Part of a small language model's weights: 5 heads of 32 (1 for keys and values), tied embeddings.
MLP neurons of a small language model. Each row is named by its layer, matrix (down: output weights) and neuron, and shows model dimensions 0-159. Each number is 128 + 24 x the weight over its row's rms, rounded and kept within 0 to 255. Numbers have three digits each. A neuron's up and down rows have the sign that makes its largest values positive.
A block is one neuron, or neurons of one layer that tend to fire together. After each block is what it responds to, as a language model described it from the Wikipedia text at the highest values.

L16.down25:157116154151121154146117134121088105107127148122169147143103145129128132126107138125114138085122144153095129102130134161115107143167086090198138142111152138100057106146106155123130131121151127142099137127115169128125130117134117153152130146154168145104081096092127120132149112165136068153090127128103169118144146129152118077138110115122148118131104156142169119128100124110108140106111129141128097110136113123138107124142086173162106118143100062122133095125089138125132201155147131
L16.down114:090123120065099097149132112123127183123122087079143141113155122112117132095154137115144090115148104143126086092091110165157111094123141116123084113139170111182125131121136119123116147128121096159098164091137098090093150155086105138132150112114134124121118139107128104134127094144132064122106092167144094151144148108114170137151125151150140149129133134135113122146141117115178086112100121159163108119113160096095136143159160128104113111154147131136105090124150110148108159147117127
L16.down140:143140108135107125145128158125139056130143137186113117152137136123120140097124149148114147168157105157109106152173097111109120129150139117133137152154150089152040141127154134140134138134135138123112156099092114121117156103048151132087140145130125165117165091112136125092118137134145115094136145122118172134105128154116111121111110105148118077121163136127119091136147129131112137094137158105137148103138114128093083130114098090144125111138116153105166123104106080121136090090149152
L16.down141:072114134164147108136149140143106094092136145160148140142133119157104129138136104138086156146145125123119165118150129164144134120148111136126162114127167105134057131152190146100141117142144108119131112116123116143101104160160145098094136146097110202142133143129133100116095177101093109170156149125109149110122102117191117112118135139135098134123127113127129128141095108147062125162097114156147134126093126088142137112096098136138125114119120138104130103142099112086162147135169105
L16.down155:163126094121126130153066132121099142143102137148105112115138124107118138164151118129103160095130105209110129102123164148110142135158187113154126132155081095117120146145141115155137174124113147130141112114117140134137099153094124111152107122146142102122150137138118096128159123148158162155095160144089167105141149121112119124121129143137079116151117176146108132091099117117105174142101104120126129093123153085109111099134109131135116149089158073106101096099158117149114174128098135
L16.down164:098144155147135107146160131150143169101108132164094070139110155118124116168123099143168123162161115111112100119138143140157153121125103117151150130169105100181129141174145151175130145129127146172108125098133104150159137101102150081127130152112129118152171154152107134129102104159106110115128103123085118120171099103121153124122132108113172127132166119142092073146120146119110143145175101125164118137110162145152170120138125149092101133114133130137102139136138141094126134073150086
L16.down169:089135124150121147108141120150136111081165116153119183124116131143136154123149125119098097117174139148126143125137159116120137165127127102145117147145136093175159136126136121155113119134159175128116116167129120131108138128158144154098172123122141142120141077107095151155112140167151139121135072159163131138138135102120149146107148126087139137098123139087168107067100161136133124163131077135139144079129081147107128084075096137159152156119184125165114133126133136131115095147153139
L16.down194:153159075149140160098144108163122106132194121136122149119109115130134139106119126127142109145096132139106106123111178109092143148144118107138118124162118177163083140147122102148119130121120110149123095151141103110141146143136121135147113135111128206118143134121157132090132139127167145116105092089121171100146137156129093191078150106088109156138072077127140141126140146106130142109197132145098120159109132157149095124117126102094131097151118141120094139116145137145116124149124122
L16.down213:114103120137096167130108117149122171140125076138130150120097110146117111084144124129106159153125107082164094121163147128146149187139110099094154082123184103148174086113142109119111102141122108137146135136113124105154128132139121089105135160105111131119126126123097148142133126086137140118171117138155110105122156181155132126143144119092171126116105127099100087118094143107106135117113058125153164118126152062151130119106087116136162164114128125146130126155119115148114157116154118
L16.down233:125138148100108124173152142120123026126150122107102137149130126127145104156131139148130162160149111156113139109142112145104144130131158075129157131124139112129069185148136154159149115168091081124140099142128083102110124110146151160106139103121134140162112148108125143144109147130126111095129131130136115134108121119105176121109146177084124118118144144136161097119142156139113155132150140130147127114129171111134110135091142119127132107099142129146155128160132125148131028119152156
L16.down245:114152127148156158101161113153165113121160119139162123127154144109150113130093122099158174072124108117136160128146153129119132112167087135118147106117136089143144133109136129111122156127150175141072072145118078141119128140099112145135127124122106167138141101117087134163086143156149097117117142163164130131134155111120128127104103125123140199102116146141166105155126070170093158118128126147131112111146138153104124118108105126149175132127195138148186118131125126144118109137131135
L16.down274:089124133132125128112124143107129188104145139147071131104162116162148161143163120110191112141135077118142102128114154094125123125131135154118162154133123121142200116115134170140147099099122109169123107146108145123102107137098149114139122160135139170136109099135137125151116141125120123136100092084149158140074124161135117103104141109122163172151140092153139162131101095118087103130099113104100151087122167118132165137138138101123154117129110115147111100136139184114111177121118118
L16.down296:130180131127150111187102121116100130126120107164131150103082132107122132099150131098101092114124124126112160117104152184154126102116137107173135101111178078142091104156150070147120095121111144149132126107099134156128095143114131142103135166093115155137119144140132112130110153134141128127080140140114145145121163159141122144105118133155112161176113139133140105121123119108135130172104112134139126107157123120110132107129096124177146096117101139122137104127098140097088229126143119
L16.down342:105161126131137093135115109112100103123132128158137135105120125122128142104154110132105142155146114121104122091108166193134112122127133124100140121112178079132082131142205135086108125119104133158140125067120131160095114107132170109092147161073145176133124122137122124125133133099105109152140122092133145112131113121150126151091142168136117136154140122130136104118082117127096106173108142153148100115111119101132128136076081144130131101099119120134109093133090083127118175127166089
L16.down346:135128131137132091161112103104131136143137136149106120109161160103117104073155134109157100135169142123087131102114125144166120121124182143178124124129113108135090109106172109120108131146130182136108131141062081128133082147131150108141103154109200148111124099142146123142110141145135157090153113154149109116146121151105077095136135112118119116137128141102101083103100114145142155118093145128111134165121122118106147114106080125151160163112140165086151083149138138098118140125133112
L16.down374:117171147133122124152109151131138099121131096101093103149125133117149100117127101120105157131136096193102123112099121155136119109116144133110126144111174159098073187122146185122163125148112117132135135135117131118090120139081107141157127106134141159152156140100172125154118171148149121121142141104136149122096122182132117118116114130128100153131139122117113133125095118169128185119162140158119120137072169123124089145113114110134099160151113117157155119097172117108099064159115154
Responds to: Fires on coordinating conjunctions such as and, or, &, between paired items, plus word-start pieces like or- in organisations, orbit, originally.

L7.down121:175143124122123139091112144130121093167148191160104158103099062121150101139131142129135156093104174105170128124118118159132144178131199149119115144096144133131114110126120136140106143125109156142130126170131107140135184108138121093127102125145116138109144137129077140148157121133095124119135106161122170101124116096079133168108095114078134113127157100124115086122070134115126115111131108134110119089107165129113135142098097112130103108117144093110132113143150152138166122119122151
L7.down184:103153135126120106171116148085150140135101140164076143113136127125136143125157111139140205118099124104105140109098148113116126067152124101108125123122160064140147137152153152168082136095101119162115162104129101131096107150160154120080129144090099142144134143133112177124127093154145124150157118144094160115137125157139156146086129108138106136131118164116128116098101143136115111161135125138156117102153098114147094096129118159140112069126097109128123128127138087132086133161151126
L7.down246:108116101118123108112108119079118107130108121094122158127108111163147136143147158145093121102138133128158120124130144099108153072104114169098132148176127124085101153146105136149152117091131121146131132159142121161131025121128125093127122145166139098124142123122089135145145098126134158147112136139122129140111129123107108153072123115106122108128085135107106111099164126110135110095093124152107122113156098171116146086147107086123176135178136165143125072148145133128100154136105136
L7.down262:139164103087141132152103121121139131139097109090108166158126103117132129141121165136139124131076100145113131101123133042135154111125119100162087127158096139150170124136145125128146126101128109148114143073145115109135093163054110153131125155142107104175091140127148106119158161138140129155160155137129133119159154138142129103099123156132126134132141102093152113117158113127149164109133079128125083088148147120147130124143095176085112131102141170094143125128156144133149128122142163
Responds to: The token " or", whether the conjunction (1454 or 1455) or the opening piece of originally and ornithologist, plus " and" and mid-word pieces like urch, ever.

L16.down41:114142120118169152160124128146120189118151116099151094110113182128131115111137131101166170164140141141112112088123148135119135093158101139096130077139100136142207174138111119146108185153108109110142097102092101121160154148151092104108162173143104100113120114131159120132123111132140093106076137145088120111133110124139117117129140152065127136132128107144164119138156124142155148109143141114098141104157114140132120100171116154121114118116124126154140110146100132177136107099136133
L16.down113:123121121113177131089171127136158116145099147151088125124141086130133141121138138130111074149126146118154121134146116101141108148145160137118147118135113118055148111144141110106089149120103147117141092126125153138127092107187137162100123169153134189142051122153097100108173125120124095119092156129114150139147148113108151168181150136106126113126101134128087138126081150128094091134108119123151132119100143135096092095160139127130129127171128146136132141149126141154128075119127125
L16.down132:099162082173099145144119134175124113127125107099165180148102105095123137130100142096125125144108129124124143138105122116132089133130148106123131153138143153169100141160148151146117134149122139073140105101158166154141143120081149097108143130158102161142148126124161125101111097167165142083074123111122163114130099140125133128108081123131154145124126132131069115145106145111108119083125147153136129120098122113172085102100111132190142127056136119126111128119125161115102136128134136
L16.down211:172140151139120090138167131120125125134125121122155119181137091091144148138086126095129139142089115160113145090150129131172153096161086119167145116111069106077063116110139151162137090126116153153135119125128157150148129102149135106151159105128120127133095120118146142142116127127128111127104110135124164154143120118133151126129143091129139123136086143157167167130145136156157160082076153087133099128115082119160136113159087138164106130142162129120115099090125125124142091135134093
L16.down230:147119145185140114127140173106132127155133135116148153077122131152106119076118100078072123092085128123148136117131136122109133103136099130134128138106095128124045146098121096107139172168138122103158114092146130114108128112122100126117154168132149091121140125156128089123077123097096099156180115109095139145121099124111128139114106093099124124129124134155106082138128121117127101097096155122129130118141121097123153120065079130123165130157135141134131123120156138082110111146139114
L16.down246:133145123180152141129120160144089121095114114159147134120119127115156157099168164155121130079144072133102150134144131141108105092117174167122093152141120107103070180135135149143113120114136156084104143138103131108100144098159145162156148116119175124129134186076125127136150081168143134131131128125151156101122133142131108130116145144093123116085153108167151120122105164120137145124137118123080141099119144121104112157148118121140107142135097165121130135120160130142142155166115072
L16.down249:109163074155168119066124154157138166144154090114091110130150119171100104111142134123121102132152129130125124105102124179112128114147104151117095123097133142114128149114137127115157134143116132108094109140129078084101137133139161111157114121121133125155133114125162099099154099076112141089126112154119109152111118115167090162127094151107096096141089131143146143150124087115139115105088122138114092118119094129129168141057128124122083121101155119131124095093140096123115118077133125
L16.down293:123124143141104098131098145116123138106124096144161137113181140123113115113104195151158140172077101134159111105152143136155100107159121133109131128117128129117120144141107167114100104137145113140153149137103107149131147136128156116112129175100098101131095145158137113135081164137147103131090133095119084112201134098115125117165141113111130122129139133114126089154125123135091146143163092088092136179145141121151150142117112183137153159098124112125169065107113130151104097126122148
L16.down336:113119126138092140110154129159132123152105132063132112132141122093129150158125153130145123086149129177094091145154128121102116180133119132082080144104133103146197161106149125126156115125101156163135156144120111150100106128141111104108124089107093165142128126156125127122078098170083135113155148119129140120093142127141157119107120110134128123184184130130092139122132116116095115117112133134142114120102100151124140081132133140083129076143126145144111101102130110123119060127152145
L16.down341:142132124115171114158131156114169176152108115124091143104137170135136101122126182121138110117121111129132105104139147163100125114129095132121103112132142141130200125198130126119128164069163119107132134104102166131116158139067121150083120154162130122092134114113185151088109136139154184139117106100151121132130104126113138130104154178132103132096121125136170120127118155146113096131179138135121101093081143117145116111116113123145133113091136133081128138134132137113128104133102132
L16.down348:146140100142132144137156118135126114141143100116134126102094149106106160116151129121135137144168144135150137166150114131065130121124137108139122161153135091190064146141130158150135144153112107118140158143118123132141106122110166121107162149092166115174159140173103095164135085103101115134124111142170089129101131171112150124139144161111093105120138151091082092106156144115095093136154113084104113092122164119138111137157157156160155147147127110117111148142103110111105078146138117
L16.down394:123115132155122148160149128146119074145146139145111167100131119092145102139145153118152117167112093120153131113139100074143139153119122061113107131149118174148214126148130167089116129142163143120116154115134153118107139154152152111137134117113088148170136131110119130123118154119147152101104138118115102138134127138152120117108098103188099143128183103123127089129144134122155167094141119157115142131121113138109092134131126188102131138125120113189138130158167164141112111097139096
L16.down399:138103129118149133136119072090116153095138091118180128117114107113151106126098164163095149086145132144133111135087094060109160152124100146095116144129120144102156098134123137086079146133111110127136164136125105167128125097149095106156128104113137153149133091136076081159136154119095096119125134132145163066165157140122145118128152147131147102152142134138116089144155141135126137162150096149171121112169170139151149144136142122148113157122161109136109134147160155129113097122141124
L16.down403:067141117104131115088145170185133137145143072137147111111155114150149149085137142106097095118125098152113119139136125150124137164151143145161139141138115130151065142124130150131130104146115135134157175140106119110138075109135150122172123106136133104139178165148125116115100146107145089140146086104097113114104164150179093113092125114105157148154114081151153170086151119114111095084150156106129151144116129147151124106080144147151105123134124121123121120133151134137154141099113128
L16.down418:167088115123119142112110143190105127121139138144135152134156122122110108113142136116087123134167159095149092140162118092118156135110133133116139177112124113131106177148130132129161161104103146108125166101145123119132162121111129114103145121129114078136158140106103123125143131094108120125096135127122094135135109185132128127145138147189122104116159089128113100113113184118127076126091143162120135107109134113090121147178099146128106093102150149143104130117155193104162086119142179
L16.down445:141128100143144144114117122108119104144179183101169119095111136125126126122103131101147132149105116169125116163083173134114125165134151165148111168160123164108173137085146154138124151076104109150162086103091081133133106123116086151166124152120159099116120100096145139125119120089160115170099128142096157086113149154128115109084088133118124149140138145124093130138122157132119129123141139112098137136114145132111086125143107157145144147149145103135155154148121107148091071104139105
Responds to: Short header cells in wiki tables, mainly the W wins column and the W in coordinates, plus first pieces of section headings like History and War service.

L16.down4:146142123127138078148113101154147134127130093100140117125100107132141115132134100110140162119117103097158157136112137122086134101100122160121110102077130162102042179149066142129118183121119155132145160156176140121114146128164132135149116143166141161104129109135117162148086125144098152156129123143130151124127143100113131139136150121129152141122161147149142127127134112080131152148180143136123121151071144129118097148107159141127105111105141097102106094151181140125158173121133111
L16.down11:130177096161123142157148132136065174118132111090138129124139113118136102126167095110106128137116137104175148125096157144126161196148132118156132101127131120103151134160113120165139127147143181115116094163135115104096157121133131132132127132097125170081140110161118188131125130098127094119113136120135131142134169101147119123145162143110156122108123153173103149162096145111168104129136179093155126160080101123113132136088134111128099138124133130157108144128140103115093182152135127
L16.down67:147144107138121085106118146148166139139122135127102115087153136151135104135070127093107150136134157116132152125096140179120090130102141126170128128094130165168073082162119164119189132089156129138103157121172111113131155117088130135151114134145127160128149131150142092132145149161118148148139109077105148121138133108123103124136131157080110131146155150118116150102161118123099155108114106133128134114100148109140082147094122141111109155137120100108148153105167152140137205123149107
L16.down70:117140112132156123149075173120164090098115101143156160118159139119137151079133130162127163123117144139106159134160139157126146126167108128123133115167107121147036121136157133142156161146131111156150120160180155109153084177135112117140127110131135068150146116088147119135127130117156077117127094156093126149126075104112136119123142130111122162137093114141127134133116136158109160099104122135147114134133132136112088102129123085148176099141132110087172117133146108144126142129129133
L16.down111:107170166097158126123131101072099112129110094160112176123138127057135140138144138118125140141096125133152125119098145125110149096129149092140139095111173153076150121094131135118115108128095110151125107151145089076114108096169148115123110131170117127129163102140123125160134131139101103128116107155113103175113132110110135130129168127126131120159141117160188169133136144140113151144107133131144105112081129149152083115114101143140127155106112102175152097151178130159122156111160113
L16.down125:113117114075094131112112127151128166128143121112137146125155111109112087083114112134143145117130140051129188146091140139146163105101132102130192117128152137111055157164125180099128109129143114154143112149132117138102096102122140133109111109121095114141128092170144131130090094129120121129143121108146089105116146133131150115130132117065124131117098155119121114164104127099124114137135134125138113116133138135149101139132128179123076124081124171110138159144119126157070128167113135
L16.down148:163095128099135120096127099148144195129095138110132119123081146129125122113132102131094139125144123057129138170127160133118143093087163109088111153113107135162142131114132158100169129144182086113178160131144155135110134129131113140167132113124154133118123105177133101161123132076123132156109139145165122134167142086112118129184153140133186162125150150100127149171127123120117108149146138133076134132135149106127145142092109134140139103094150121135110155117125123142108087101129126
L16.down168:111161111112157116169146116126151139125133112126176153134146092122082111131145092133130164097142113127136105093122133146127101093117156116133147117134147122133068141084187129107077134165078113131099119095149130155131121117153122079128135140093110159103116122149136108124137126132141109144136118149118146142153096114093131149056114141099134140137090145117117158118159123149149156110176134126171137109131147123150104136069129133140138093095104148121122108078104128133131201159143137
L16.down175:068110082119093135118114148135105125118157092122130168158145139141130097110112129118167145126105102094134119112130119129097117100137134147134153107114147149108109112137121100147111106135112168121126096194105109077118210158138128126102134180092127167161133113136129166151143155114145129143152142096121128156107092180127100122125118113145117106115144176133148151140142155122147134078097126105130129116106133084142097108107166109154129128161156143129141145093158173148096137153144132
L16.down184:147156067148145133142142107158123189163088125131150112135093126105139158109104117132119116157129105121137126121131150194123104096164149128145139110146117135108092135171126149157104153102135143169130119144144107125102169114198122154158131147118170115137145104149111171138139099135129117148116101089157108098126100124138182121134183138118129153131139162142134146145151090122138122156149104100105130136072100140123158110128094126139130077114129135144152178117146169143119155126140106
L16.down196:092117126155178100128122165106121157109156143114156164108126155135137110119114112130206114127094098099129126126120123088114145113158104085086151114101158109133197126090139098134087147119162144131114148117114159129126121090121086137123159127152138120087104128172123145142152135111139123130108132133146144079128138114127124115148166158106130147089114133129140096136130093165109152213145127152102112144121099139128103120166142090108136105134112141156093176131140138131117141149129151
L16.down362:120131070084106145160107114141092166129129099122113152096085101133111144143105111144160148125136124113104135189127167121140142136087147113092125138150117119104059109124101118104121130127131073105096148103113143132119139152149168130138137128133082129118118169107109125155126139145112110111124136099153108150150119124172090129135137157096169141179100085174102168120115140123151138115103156164169132164105120151162104138116103134112095119140116121150113143159125105146132159123170093
L16.down382:108086144138151126086115103133110138129083137147111150142125146160136120132103128123155131108125084103133128143116120096121105090146153100105136116086150120160066133087176133133122144088132143108104120120142141095127161090100145136128141127128141049114132117143127128154147103150105089127071080139119090142126120106137130141149110156104121097085144131103154134150111123115132145120116109108078125110105121167133109095091145131131123124131130153127107149144091147099136221154109102
L16.down404:127118114143087111073155150159153178160115127149128113144143113139145107127156122114132135119134170175147196154103148118100114184092134112113161154107134088138050114105134167147176121135092127126121104136107134130097152127131102130177051170125158173104132129120154115177129116140106143123102143151131127128126134110140115083126098109138099131106132128133117144115132118134141129139130129149138115142132116100144131137120128111097087115115151115107112126101157106095142082144164144
L16.down435:092111109132192128133143165109142130127118133166157110143145139096118134131150131131122147049136130130158124119099148122159146082124122159121160140091141117158165166116180150122106127138139111098144109164145147133110120101125140149151145153138161130087148143102131187142167118131139080185124155126115155103170109125114113132133123123114121140113116128106181103134118161116164122129177091160099138136135118097137101142084126139083145116114122131154126132092106126125134092119147069
L16.down443:112181131111121121155106115126091171116101137125097132146110149137109101122132143123121169116115131124104128186156108101128096115101112169146119116126146153139162142114123123122127169095075144123152129090127129118138135088144135096166172122111074123133107129166090164079147100140120128140084120095160112166117115099150123116131121100086137136094145125138137120189146135104117120132162156116114131179078138095110152156163117166147151078100138137125122131141146147111117156163135105
Responds to: Possessive and object pronouns (his, her, its, their) right after a preposition or verb, as in "knighted for his" or "during his tenure".

L7.down265:166111125167129198133145127124063107139109127138129125138140132122125067103115135114125102133062118137162109097139125152157115171136153106162141141137165105138108083117133093105168102131125124132106134143110133109137164120130113106107125129121104125129096093164147130113099125107094163149107119118136120113119135084137092136147164126150146147132083097125176135096128166130132114103108148110166150122130165193103095114158130118135126160143142131133104139090099094112172172128144135
L7.down292:120109156153120120135126087143175113156136121118155094117115142111138133120095084099140119110173144130123129132088112078109101152157114140134089137122138125178113103112107201113181119071166089098127149139133108134115129140125132109093153119113138116154139149105125109130151168121107109145126128157134147125115100122153132148109124126121139148123067171122160131173130130139095153135152102157109134138140136150102126160154167139131167152149134150156167123180161134177120143096082135
L7.down373:065148111153128123122158143180098162149109108123103135126120114152188096111135136092112123149095099158126105138139136136152143176132140157112135137127121109136096136089107126116132152089141148134124148120135090130128127133152160133144138129117132123131201111158124156094096147165120111159147069121125122101101150132159111140115088132102131157127117097151154162101104112131121073111119142092116158180127102144161110144133134147151128124132106109162115081153097159163134132069115117
L7.down374:104143119133137098109102116158124083112147120101135165137131116152156128140132108130074150115122100148099085119129127110166117166138140177093123141120113134167160121158096114123074115144125153097068148112148095112129090123099126105151150110113108121099123114141095170161135158152149071132121123112126103139098135124166129102148099158083143095116160143119138098125161161153146125151168139162120104159104173127145150144091151145134097150106177124120094127134141118128124163151092121
Responds to: Word-internal pieces, mostly "mer" in former, summer, submerged, American, Commerce, plus "follow" in following, "end", and month names after "In".

L13.down195:139094112136143097120121161149132128163116140116111147128151087159123123060128117084135122132149115115166121169118119133150142140154119176143141142176134188182179155142109122121153123136130099123145096121152121139104148112122075137131134133129095097137146115129079097133129092146128114167131140151112074154104124131176139096138150115095131172152119117118129165152119142139135111162102159165118151160098138188157100132116092134132128089143133117119129154152155084117102115119140118
Responds to: Mainly the decimal point in decimal-degree coordinates (151.2222°E) and hemisphere letters; also word-initial letters split off (Victorian F-ootball), table pipes and non-Latin script bytes.

L7.down155:134103103129131095139093122137169099113159155137136136142159141140110172097122111153125139128133117155120139155111133128160177182112077131101147124138137138133098137095144143177165075117128119166123115072103129134147106149117086105148134135151139073151153145127167101139136135151132146128124105118122127155151122123150123135100097099109138134118124158087090139107105131114188176113168129124146103138091101143155106115128153152106108112082092127139137136115186133096122164123137080
L7.down259:098156126160142109146141129178107110143137123110132139172113112120171102087103145133130107154139143113133084080095149100124149169116134160139165117133112093170121113100111127106150112125142135120122144080116117104133113114125153084144143164138098151156145072156109156124126156143128066099117096137118159153096154157172118148136081127107163135118115131096147153061131092155127126085126139115140160161120129115163155121123134156163127160140127106104131092128139142156121103106155121
L7.down294:072126116125153100123140134157126177111160136153161125136133113132136121111118139165144129125120096121108106116151149133109114121115134118110161139108126123130163159115182119115121139129098078138138102093097126131147126166127116153134181119106131134103106154135128105116100191131137097094191126144143160149108134141089115125121125104106091168077069124151124099114145129163164125117200161174109116156106109103174113092108130131154117103085116150134133103109145141134102109126133128
L7.down332:139120126126105141157112145116095147120140151113169125172129154117093142120100117137153115058136081074098112078129144093156136167109113098114123149120150108126177151110143138124147106148150126113145108113119106110142125135152119141124111129079091165130107093129156128124127133112141160131133126128111169175158160099109125148171146125143120108139122152134101147088109107097155109123188135127133107163098080106148125128119104106171155153149154146129101131137158157094097177093108104
Responds to: Sentence-initial words or their second pieces after a period or paragraph break (In, During, On, This, Following), and "mer" in summer, submerged, formerly.

L13.down210:127153098116140153138146184119160077088125089083134164083144082092130117122123092142148120116129129126114122120109122134107155102110173109138124122143144085131064109112081142151110147130143116172089161146135151119155117110156116154129113110124154152131174121143112097153135144128156092133137126154107165128122132187153084106123138073143129143119111107149140112084119141107114134137130150177113090138173161103147118139104129114121142122130113120116094097113128147146128136132125190
Responds to: Mostly the conjunctions or and and between listed alternatives (age 65 or older, 5 ft or 5.25 ft), also short pieces like th, h, or starting or ending words (fifth, behaviour, organizations).